MLP neurons of a small language model. Each row is named by its layer, matrix (up: input weights) and neuron, and shows model dimensions 128-255. Each number is 128 + 24 x the weight over its row's rms, rounded and kept within 0 to 255. Numbers have three digits each.
A block is one neuron, or neurons of one layer that tend to fire together. Before each block is what it responds to, as a language model described it from the Wikipedia text at the highest values.

Description: Ambiguous word-start pieces
L2.up134:115142120139139113091128097181133075129067051092132101111125139203173182107104149119138115163159093124140135127166120133145099118085132111136125141133103126130143154118144104118134128093113165108125138131145136126167130143120099150151135126120156170125125186118083134108097141075176102122138122132159153172191125119179140093101139119179151130081096148068179150138143150168192123097097
L2.up327:137123131116139127160115131165069116110177129146135125155160088159125121092126181136158093124122097126107108075140098141127116124122111117144113111133085187130119141131091104111141116130137149149111118137150110102135148154167114135163155163107146096129121092117114111166069096132116151131115107105082144134124148069123094081118186141130125105140145116142133109145161142116121091133123
L2.up621:098175110144117144140120140124098149112136134123120106081138108141137112111126140127148108161125161097140099126108108135159151128152106154132148129150121172159118157111152135118139124082129140128094131079143128167112151090110148144134128095164098147117103109127077153122156103135145144152089124143120135128117128154161110146142117165177080099112099124180121118141122136123134090150132
L2.up681:137163115127139138090117139122123134122132123121133085083135091107115146103099146132107090143149148151145107120125071143130140136133110115110112153142104130114114156152149131130152101107122111166139103116127095157097147118123116125123122134196093084118129123090104155142185093107131136136129093143158149129161114141157142106108121116172111112108147156082127133130117149130112159125142
L2.up872:086144142132176069108127124087125139120096070124140075128150115159109148114154119083100078165116134147132129116105097147172125081080109086135144136152121142114113131117129120106139095144120150138107128138113142127105150135121084123201135130129144143122123136128104132152075126140123111136105136120161174189123118132142114073093104144126165135098133122143112120166119151139165160151107
L2.up1093:115162128128115123127133130147126138110157133126169113087144145147126129078115148133151114104108122081108146077120109148129155038079146099163128126128094159135118145140111109106123129080133163116098119136140119117080145118117119127100141147106143149137118117091144129138149115107116158144101134100120139122132095103136089096112167154117147112145112182125100167122154115147148127126141
L2.up1109:139126138134166095145125122127132135122159145083109102134140113111159123146134104110118112156157119103111110126140077131143099161169133109088116179148102143100150143150165132132185127077109124110106127127145075107154136138144137148145158112160138140155084133104105149153128124142155115140165073143089136180122152149145136107111114125184198095101098108119161131114113154140115134132107
L2.up1341:152128189119097176090124134137130080144145117133141100128152093172108158096120124119090126159131142145087125101131086134173157105110119131121121123161126132150141138123135123148162094113149159125169128131094139109116130131114095147143104142136138112156150128150080123136198117103117119130080107106153123117152106116171115097112117113144084083133154169123126146122144135097160153144094

Description: Field separator after entry names
L6.up313:111122149064126132097132150158169084136150110148139134142141090149166143121128154153108156147113112109117149124163091144165129140106147123119121125174132171163145146151153145108132096121151136117119090095122111155149145140120104120131168120124112133135112117071136105146133114123108117127107090103099143119122085095114111090167164130141124119106061083085123126123129157106169124137083

Description: Before date or census references
L7.up117:179168130127143131107129118138150108133119148139096155151158113132141126103088139106101114166128131107074138111106154153144161154150139124100098160118155144132121161110115134099155135093142130168101123147092127117138112136107111102110149108150126123131137117101105132114101119124157135110160133145110154094125132122143145136132097121155152107145120127101131126118092088153112132139107
L7.up126:098142154119118127079139142141130108115122078076115077115145122110109135123151105131098108141148097119114148104148130140144137139150120124137135136124074150115139135126113103137136118121103133158117127096097099172115168104126101153129119164157063140132114134099112158144151102100143137129107122136122145114140099157128134084142100115132111135098145108092093165160113157119136151120102
L7.up432:125104119118150134181139144111098137126097102149135107138162119185163131124057097170122111141145118132099130077127129117172167140123137126160155171158131178150165163130118140204116071091094107147124136101118099109147093119110130107159131107125144130113129106127102145149128114100162100119151143113146119136129131163117111136113097099133145119137124127122130087086121129176115116112105
L7.up708:126148139132144114153122102121129133109139142127152109131191127165129188060108140144129125104173098120101109126125141128161164177137137139113125113153141170114133153146087091106131114128123138145137153104088160102127104112100139125143130110143122085096096131125147146127141143093198104119139168133081118188174118143144144135115159135172111121129153131152132143096100113128080127145128
L7.up887:146169108164113143104166154124113128138165063133143136124144172147144180134093152151110114149121144118154136107146096104123155106116129138099116149135126102152088154153130114174134134108129107159159141098126076156110104154150108106109127097132124104096097151132134133154122096077142143127113142101103096174140096132124162140130139110157125143148128110090143167141135167121148140120169
L7.up941:151217118130133143090137166170114133094148121096109121115162083138100138094101131114110137155151152107126101063113120131128138163120179130093106151106122139181146157133122118172124106132093103158134153065064113181113162094132102119210132150115106138103135143118102134131123125123146108124123140137164121136160114126135135140117106123176103136146141144107108149118140139128110144117133
L7.up1290:094103128139135110077129090177106073092101150111179169137121097112129130107095103102093129133140137153111154106131125138131171100101168144132111125148126119185141127139123143143143116112105136142128119094117110140146121115097142136168102113169124119085074098133126138113142117125166080141106116118154132119150133119133136154145145123128067104101136159129136148150140158125126132145118
L7.up1532:131145115115091134045137135135128104062096109130086165126136138162147142164139126137076117119125175125100168118131100129163134114125080120130159127177128129126143157095125174164131134112117103140144096117117105191131096097163121147136139110110101148095114137128143115185100127154154119126132150124124125141120078110144100107123093105129103104111140150141095130119112129127127175143137

Description: Second piece of split words
L7.up16:154162138113079095103118107136119120089127127144133144159184126112125158146123146121113051160092141131097133125117111084177180117154167153111107160184111115125116148144134158121168120102144142150116106130123137137143104090114083101117116135166063099106137099161100097151155098131122144150096114139108123132127115139111078126150186136113092136132091180150103124155085149120100120136137
L7.up128:102121133099134135134135157125141143131123112108157112114168104089116134143134150138094124148118134111147149144119120111144141100165155121139103132101169153155127131147119147146129143129119117107123117118153099093122121110109104121132138157122090137107167138109088144151182108094106095132118091141123115109126116125133089160145138130127109128171127105155098100119127124074116144090119
L7.up211:088129126104127118155166122164133097124126156159114116128116143112108150081053105125101100073119109147090170126108110089139141135171107148127144117142112163084141129129147138106160120150128123147071111112105124123112103118145119139134149123199100111113084120126092139151114103160111154106107122168108136135146084102136124165165115133157146117106159108149117152149104107103133150119130
L7.up584:149128128118120109097156127085117142124155119089126165113127125139095107129129132132119113132131150113133112097146105104187159107138150132149165139119168116109148162165111123135196144093121124152148119071088120129111127087143161136144121093153105124099131152121070110153182109121103123125083104130150130150110119091091089131127147113164119145130116132142121087158101155134157067065150
L7.up896:125126119137129100126143127147115133125140140138125125146147134129119119131105094138165127106107129198122110118098124083142137091155147175109104135160123147109099144131129138115156120119120103131144103103091121157090091103129081115090180125173148110106126116134145126125178124108114122129096143144120099108116136104176095135131131130126135130134125138116080102144092133069122122147166
L7.up937:142156198098105127149140125139156092104162127203129176091147127125111138084111180142077114156147137138149116149108146100181167123190157129132156154154131131150107138172134127129136133136127135146124118132112122119102123100132107137149119145153115126127143151123092147156136074125109154123108122088087184118118113130096146149130098129141123126147135086133137134145091145123104142091135
L7.up943:149155132148121115137131152130134106142100129155145154146152127117110120165144177098089122119120118151107111145130124133182169123122167134102181173125126131113115135125144120103121158160161122152128146106126050144159118113137101117138175155154079122122095104142100134179163114114128119122132066119100160110114140136096120152139158138142121142163109095150126084138113128132092083110096
L7.up1296:098168173134126121094152159120144117143154181130135144172110110110157132075094178133128084149124146115152119124089109130175153145150132122111151138117133132104147181089149151114147139154184162133087187149147092138092166103130120131137104145138081109096120104135063100137173109147110126125130128142149189122146088109123125121096126153152100126144104089141143097141119163142082115132157

Description: Word-internal joining pieces
L2.up165:147174108116129100151113107125088066088102163114165148144119147129147130124114145138119106123126157106054150138115119128159137123145128149148151124166142146153147132144137128162129109133151187141198158152123126120105124126135079129116156125142093125110074154127138105125133138113140119128159142132099128121116070126158113127141167126120081131128158140111133067145137141100130130137129
L2.up185:108148114121144127109125115115105122147110128134135157140131135107134146138096123133146114127143139109117149133168130130154142096117144152159160105174129177155119135114096139195128122138122096123103098128132091154142144079121128136117132116108110144081134115055135144178182080123165146136101080145132114143124144115121111142154126099133125112142097135124124108154091143130141085125149
L2.up317:146139142081130073084125109120117142053148131133144115140148115128154127133113133169138083116129138142085127125077128110120126130153165143158133142146106130121131143113123158162131133137145131159140157130118120149118114129086115153147153127136139133136122116114132131159155141074155133129128072186118139116191113075117131113118129114128111128122101135114091145126123139112162140138149
L2.up391:139128095137161119124138088170118139109152163130097131105141098086123159082091102126111132141124136126131130092126114125145169156154124112141143141143093165151098155138123136133127157116107116187136113142148108105126085145163147134118162090146112137086089142136153168169108066103129155141147162131121112138129142126161111107092141125159132146136103138092121130074154137138121143140151
L2.up580:133118106111106090112132196119100150107144103147128131123144187131125115155109165118157102114157132137113114089118111104107115083156092099123187152152122116141125136046123138132110102090124090136124149118138105125153153099096112147132128091092137106130137109116139123133144121114143139123122142111095159161138130129155083143137123115154142106140135087114135141145136155139164103141144
L2.up699:099096117116110125115119135153052125125181148161140126111164149153130133118134130131091091099101161127117115116126117133161147115151146121103138167152139193124114111112133115175129126135165125160102130157130138095115119119135104119158121124120121143142132134158071125168151147103159125134111132125128105139139121128108090121117166142122100144121109154138135066146099166110158118110135
L2.up1254:116162151127123093111162119130101127138108125149131104097167140097134150128060150121117099147120096111119133133096140122168162094134161115130156178157140094159125160105085136124143136108107157185149145101128109127113103126087128137130155144094108149123120095144100182216161125113146132137105156115123139128115141111086101179119134123165090132117121088110131143124102177089112162101128
L2.up1456:189149118103146130114144127126139144143130111133127153039120122122159155117095142166141165130138150110134117102154149116164134125155115096117116123141132134170148143149080152097114148120139144157144145094123111120159134114099115106197120119104182117115106122110090155179093100081133149119138141127094137158139133114109085164139135115162089142139123172109125124103142140129129088107105

Description: Separators after foreign terms
L6.up1490:110115119084175118119145076141081140152107126110117175122182113098168147146095173132124151134174148132109124112088126112187139140103137156112147120160124122195111205121084113125142134087157146171143148143124096163118096096132147092148163165116121139146119136124144189153108134101116102131122134122123121138152141135114087135086147127136133148173132137138125143096151157112125086143115